MLP neurons of a small language model. Each row is named by its layer, matrix (gate and up: input weights) and neuron, and shows model dimensions 96-191. Each number is 128 + 24 x the weight over its row's rms, rounded and kept within 0 to 255. A neuron's up and down rows have the sign that makes its largest values positive.
A block is one neuron, or neurons of one layer that tend to fire together. After each block is what it responds to, as a language model described it from the Wikipedia text at the highest values.

L2.gate202 [116 110 119 136 142 136 147  86 123 125 155 124 143 107 129 122 113 148 150 131 116 132 139 162 172 153 128 138 162 131 116 135 117  93 116 151 132 134  92 139 105 160 102  66  79 135 100  95 107  77 153 111  92 127 103 107 108  83 116 129 111 127 141 133  90 157 138 160 136 151 149 125 142 143 159 148 116 175 155 154 129 121 177 161 132 115 101  95 145 155 110 152 137 120  97 120]
L2.up202 [151 116 107 114 169 148 137 112 135 154 113 112 125 135 117 122  73 130 142 147 106 125 147 145 158 108 116 104 140 142 171 126 155 190 118  93 103 110 118 137 135 155 138  96 135 139  97 130 190 128  95 136 100 131 101 161 137 105 103 150  92 139 125 130  71  87 130 157 137 136 174 155 134 136 109 147 149 121 148 128 112 144 143 141 142 148  93 117 128 105 135 123 132 131 136 103]
Description: Mid-word fragment pieces

L3.gate20 [122 147 155 121  88 117  93 157 134 102 101 135 150 162 149 141 125 101 128 150 126 190 160  96 121 107 166 119 140 139 135 112 103 109 111 108 121 135 141  86 147 131 106 151 140 132 118 122 145 126 126 148 123 103 136 132  96 132 134 146 148 116 104 103 108 111 122 111 157 158 134 167 163 148 136 152  96  56 111 109 127 154 134 131 131  89 129 110 129 147 158 116  98 187 173 158]
L3.up20 [ 97 112 132 169  90 127 121 141 139 119 153 144 130 116 129 167 158 136 113  91 140  97 136  96 159 121 150  84 173 148 143 131 172 137 102 146 124 144 144 140 135 134 135 122 144 132 172 158 155 106 103 120 101 130 150 154  85 119 133 130 179 168 100  98 124 136 178 108 101 123 117 112 123 137 123 157 150 146 149 140 149 139 104 146 100 114 106 142 151 128 140 138  91 112 121 120]
L3.gate119 [ 87 126 123 123 120  97 116 114 141 108  98 124 126 143  76 122 137 193  78 118 106 127 151 105 146  83 130 133 144 145 165 158 130  99 163 101 111 113 124 162 102 111 128 172 151 141 137 117 115 125 117 119 128  60  94 121 129 128 136 120  98 184 141 130 131 139 141 117 155 107 127 132 162  97 144 141 142  81 135 114 136  99 143 134 162 111 147 143 117 122 130 164 142 139 154 163]
L3.up119 [131 106 168 138 113 144  71 129 130 119  85 134 124 111 114 127 180 143 143 133 109 127 145 106 101 110 128 136 164 122 154 169 111 146 167 150 132 121 157 129 106 162 135 170 143 115 123  95 159 144  80 120 127 109 108 135 148 153 107 134 125 138 124 122 161 115 161 145 100 136  89 127 121 165  93 168  80 101 111  95 127 106 124 122 135  88 147 117 133 132 133 140 152  88  92  92]
L3.gate122 [141  93 179 135 133 146 118 114 155 125 125 129 132 128 146 145 130 159 148 142 169  91 178 128 140 109 146 128 117 134  99  92 135 121 130 119 145 125 110 186 125 185 158 138 164 103 136 130 166 134 136 109  76  89 116 134 138 175 135 141 153 145  95 112 117 130 139 162 151 103 106 122 108 117 100 161 115 110 141 119 108 131 134 133 123 119 133 110 139 141 135 135 128 154 138 125]
L3.up122 [118 127 142 120 165 139 141 143 143  99 164 151  63 144 128 120 142 130 128 143 121 131 159 139 150  84 147 120  77 148 163 149 165 131 146 123 108  88 134 130 139 128 117 111 151 146  93 130 126 115 112 160 154 105 124 123 129 171 136 125  97 115 195 110 133 118  95 135 112 143 153 145 122 111 159 162 112  99 120 110 113 152 139 123 134 119 130  81 154 110  91  75 129 119 150  86]
L3.gate174 [115 103 151  87 153 141 144  92 137  84 113 120  88 150  77  46 108 123 106 125 143 131 164 155 119 115 109 129 155 116 173 159 118 104 183 129 145 136 113 113 143 109 120 127 123 110 145 118 143 152 100 155 118 126 114 159 116 159  94 154 134 124 142 123  92 134 138  71 153 140 155 107 139 176 152 124 118  96 119 118 132 133 151 164 138  89 129 139 160  95 154 110 105 118 166 168]
L3.up174 [120 106 142 114  93 129 114 116  66 112 132 126 102 106 131  74 134  79 119 160 173 114 150 137 114 133 123 170 118 168 125 131 148 103 138  99 145 133 109 151 118 123 140 123 130  52 137 113 143 154 156 156  99 136 162 145 134 133 161 128 164 147 103  83 140 152 130  83 136 117 146 147 120 110 136 149 103 131 150 168  97 113 124 134 164 118 112 116 146 158 128 110 141 155 173 147]
L3.gate200 [160 125 150 135 155 120 132 173 155  86  83 132 113 121 135 132 140 145 116 106 133 115 140 126 189 151 141  97 132 118 148 124 149  84 179 132 168 118 110 143 135 113 143 174 127 111 163 140 118 130 101 105 120 108 133 130 122 140 123  97 126 139  91 115  98 109 139 179 161 176 110 140 141 114 138  94 186 119  94 110 105 139 108 145  88 106 136 133 139 140 116 120 134 115 138 136]
L3.up200 [112  99  95 134 125 112 105 146 122 133  83 151 111 136 157  97 130  92 125  89 114 128 170 118 109 116 128 147 130 129 145 168  88 140 133 121 123 147  89 137 111 100 163 196 199 105 166 129 131 135 104 113 133 149 162 110 136 166 107 118 131 150 129  94 138 150 149 128  97 134 131 115 142 135 145 158 162 102  80 103  93 116 116  99 122 121 138 117 147 126 116 121 110 135 121 152]
L3.gate201 [129 138 112 139 129 162 106 104 179 100  99 123 118 142 127 121 117  97 116 169 103 166 141 145 118 128 103 106 142  83 142 105 126 151 117  93 124 144 129 142 146  42 170 121 142 158 138 102 165 134 147 110 124 113 114 120 136 175 147 148  90 102 116 102 112 151 150  76  92 140 127 172 124 182  98 143 128 169 152 132 113 106 154 147 114 155 147 120 135 173 136 116 132 128 140 138]
L3.up201 [117  89 127 141 133 131 125 143 116 135 102 141 138 130 169 151 130  91  94  81 129 118 131 144 113 132  97  94 128 122 134 129 133 119 162 136 150 110 127 137  99 105 110 133 129 138 110 129  83 111 147 132 110 148 111  68 134 127 106 165 148  87 156 143 187 153 141 106 138 139 178 124 101 162 137 115 120 120 156 184 144 171 143 177  91 128 122 111 118 150 139 142 157 123  94 124]
L3.gate206 [127 119  75 126 133 143 129 130 104 105  89 149 126 143 181  87 102 118 139 101  94 122 150 142 117 101 109 117 131  98 164 116 129 141 153  97 117 120 139 112 134 130 128 119 112 124 179 153 136  83 133 141 131 145  94 143 119 151 177 109 133 124 143 157 107 140 207 122 157 160 144 113 141 143 125 122 104 136 156 107 157 129 158 118 107 135 158  96 119 126 165 116  78 165 138 203]
L3.up206 [124 110 162 117  76 139 123  57 136  94 137 133  91 127 157  99  80 113 158 170 161 119 132 107 134 129 128 100 124 101 162 128  99 120 139  87 110 167  95 154 118 105 107 126 152 112 117 106  85 100 128 100 138 135 135 110 113 163 129 106 130 126 113 133 116 122 106 136 152 132 103 130 171 138  52 117 126 114 127 139  73 149 126 131 138 125 135 139 124 136 129 137 165  86 125 156]
L3.gate211 [163 117 123 126 123 141 140 109 159  87 120 112 123 154 142  87  97 136 132 163 138 140 170 134 123  81 117 130 111  96 109 126 110  82 156 185 164 120 139 148 158 143 126 139 118 113 118 125 169 156 137 131  96 161 125 143 132  94 147 144 139 115  99 118 127 114 129 124 119 123 147 137 132 116 143 137 114  88 159 126 123 158 134 179 137  73 155 108 135 112 160 117 101 113 140 161]
L3.up211 [139  92 111 142 122 157 121 146 157 140 115 103  78 163  90 101 125 102 134 122 101  83 123  86 119 167 146 160 112  89  97 132 192 134 144 143 123  87 113 111 109 116 106 131 136 112 150 147 121 139 145 147 143 140 110 142 151 160 125 169 152 144 146 118 135 156 140  96 139  97 168 127 125  97 109 133 117 114 155 144 151 134 135 161 131 135  77 158 114 106 140 129 139 111 136 143]
Description: Superlative and quantity modifiers

L3.gate9 [112 193 107 121 158 128 124 103 132 148 147  89 127  91 119 111 114  97 136 125 128 122 129 126 125 128 148 155 134 110 125 115 127 141 160 117 106 127 131 112  80 148 153 105 125 167  94 104 142 142 112  89 110 131 176 109 154 107  86 114 105 112 132 109 143  70 147 130  87 116 137 114  96 114 117 133 125 117 168 134 131 150 123 125 122 110 166 160 116 148 102 148 108 135 143 144]
L3.up9 [168 108 108 139 112  98 154 127 108 122 169 131 149  87  99 127 125 121 158 135 107 116 133 118 134 141 110 134 124 148 181 137 106 122 100 155 104 133 129  79 140 142 119 124 143 143 173 144 147 109 119 106 110 146 116 141 107 119 111 115 125  96 142 117 158 116 129  97 119 164 115 124 160 131 131  90 110 137 159 134 179 145  99 101 112 113  94 152 113 162  97  69 126 131 142 176]
L3.gate79 [123 148  88 176 125 125 149 128 121 145  93 133 115 132 106  92 117 135 138 117 117 114 106 127 114 115 136 115 128 118 131 100 123 105 127  81 121 107 124 133 153 138 176 143 109 142 135 161 139 123  76 101 161 114  90 164 113 130 115 123  86 146 112 111 139 168 131 151 108 102 130  97 158  86  82  83 127 111 176 149  91 116 140  97 134 132 181 146 148  83 109 164 166 114 113 134]
L3.up79 [144 136 117 142  87 121  67  78 128 109 167  95 128 162 105 129 147 145 200  74 141 115 148 118 154 109 122 164 116 123 151 128 146 115 130 129 138 124 152 109 145 111 112 142 123 146 143 111 132 105 101 118 128 124 107 141  76 145 138 134 145  99 121 114 158 107 126 134 165 143 101 163 148 122 105  89 119 142  99 117 176 132 159 123  91 145 138 129 141 142 138 135 143 141 113 105]
L3.gate95 [163 141 147 122 135 101 148 140  85 115 134 126 138 131 168 144 124 109  78 140 150  84 117  65  74 123 169 157 125  96 154 118 108 126 147 122 120 147 132 115 125 128 120  96 105 127  68 122 118 110 104 122 123 136 140 146 146 151 106 132 147 133 136  82 128 142 149 153 145 134 126 154 138 129 129 138 123 142 136 107 143 150 141 132 153 164 136 103 121 114  94 101 150 111 143 151]
L3.up95 [138 123 118 162 127  97 108 107 110 120  82 132 141 109 103 136 123 183 121 152 113 126  99 151 104 104 149 104 142 172 161 164  94 116 141  90 162 108  86 103 167 132 180 135 132 178 113 107 121 154 125  95 157 133 128 109 126 161 108 114 104 108 105  65 101 105 127 156  97 145 122 128 119 154 145 131 141 114 139  74 124 147 100  73 126 120 154 114 130 162 135 103 130 110 143 180]
L3.gate113 [105 153 117 163  91 110 139 130 137 137 144 138 155 120 141 100 126 109 131  95 115 165 155  91 126 130 108 172 148  80 156 142 153  94 138 148  98 126 111  74 149  94 148 148 117 164 127 109 129 168 123  62  87 127 144 120 148 163 125 138 137 112 109 114 152 130 130  93 162 139 156 145 148 142 153 127 150 111 125 161 178 121  96 150 128 155 119 146  99 122 141 115 139 132 152 140]
L3.up113 [179 116 142  80 104 111 122 124 114 126 156 167 127 160 159 151 147 136 142 114  63 129  87  99 108 138 130 127 160 155 119 136 110 127 184 144 104 158 141 132 126 139  83 120  97 127 111 109 115 101 137 135 116 122 143 169 119  95 177 153 126 143 124 111 134 140 136 122  89 142 128 148 122 121 131  95 127 179 185 142 116 142 179  96  97 139 126 139 130 151 101 148 128 138 157 134]
L3.gate120 [138 119 113 113 149 103 126  86 161 136 186 143 129 105 133 119 151 120 140  58  82 137 145 129 126 133  95 136 201 129 151  85 128 137 141 117 155 105 143 103 149 107 125 144 109 147 148 104 131 137 113  87 110 127 121 149 127 106 133 131 117 147 130 130 146 130 108 118 150 178 156 107 125 107 135 102  95  97 110 158 151 109 123 188 138 128 113 133 182 116 133 143 184  74 110 125]
L3.up120 [152 148 103 134 159 183 153 112 144 127 106 124 128 161 133 143 115  95 140 118  74 136 137 143 122 160 173  71 155 143 129 140 133 128 122 117 114 109  85 117 138 142 127 140 131 181 130 128 147 116 139 155 152 159 119 114 170 151 125 129 135 114 190 135 127 147 130 160 133 119  95 150 112 125 134  85 130 152 109  82 140 139  96  78 110  91 129 141 147 162 157 101 100 134 105 136]
L3.gate170 [133 101 130 125 125  98 122 120  97 117 113 114 160 152  95 107 144 133 158 151 111 168  89 119 166 159 120 121 168 112 140 126 121 113 147 111 119  72 127 146 137 140  99 148 185  88 118 110 146 165 117 129 125 141 144 137 105  99 114 124  93 128  74  82 117 165 119 122 162  84  81 151  97  94 103 151 160  96 126 156 155 112 147 133 120  80 128 123 110 133 135 163 130 117 120 191]
L3.up170 [128 120 135 120 163 122 124 105 171 126 105 103 113 185 120 134 103 139 125 109 153 119 112 106 106 145 158 142 128  82 130  81 137 132 121  90 152 114 140  65 160 136 109 153 101 128 146 131 109 169 111 127 165 159 113 112 111  95  79 122 134 159 110  75 112  99 154 121 174 138 147 111  92 111  92 155 142 110 155 155 148 167  77  95 154 127 118 151 132  57 130 129 129 158 125 132]
L3.gate185 [ 99 135 132 176 163 136 128 129 118 128  84 142 129  98 132 119 138 135 141 110 148 115 144 102 141 168 133 142 167 130 145 130  90 136 145 131 153 156 105 125 124 112 126 172 161 133 104  94 117 140  96 133 152 123 144 144 146 125 125 118 173 123 130 117 144 125 166 129 129 100 109 138 160 164 127 109 137 113  95 133 119 138  86 124 160 110 162 131  81 109 192 142 140 106 147 147]
L3.up185 [123  89 148 136 106 144 114 120 136 109 137 129  73 117 119 110 111 129 124 135 159 155 130 162 108 140 102 139 105 131 131 168 157  98 100 141 103 120 122 130 130 170 114 139 128 116 134  96 149 124 105 135  87 102 117 121 104 140 139 112 131 111 150 131 104 141 153 114 125 103 100  97 134 110  94 125 136 122 129 185 166 136 114 161 137  98 103 111 126 146 153 131 126 128 120 129]
L3.gate231 [135 145 137  96 161 107 119 137 181  82  83 145 189 116 120 124 142 137 143 168  71 157 128  94 124 123 164 109 121  85 121  87  67 148 165 119 111 145 141 135 121 114 136  99 158 125 138 130 127 185 149 118 114 119 107 133 159 134 121 106 111 132  93 134 103 124 183 137 174 171 100 159 161  83 128 132 164 126 123 116 113 135 132 116 112  99 143 139 121 142  92 139 152 142 137 134]
L3.up231 [152 169 127 142 159 109 152  98 185 168 165 146 135 119 151 135 148 110 112 135 131 149 110 141 127 186 103 143 140 137 102 109 143  71 133 122  92 127 136 154  95 103  94 124 117  90 120  93 112 147 136 117 138  74 101 102 152 138 154 106 157 145 166 136 154 150 110 132 138 172 137 136 153 131  67 150 140 121 139 141 116 202 165 150  98 127 139  95 126 123  96  56 114 132 189 105]
Description: Mid-word fragment "ag"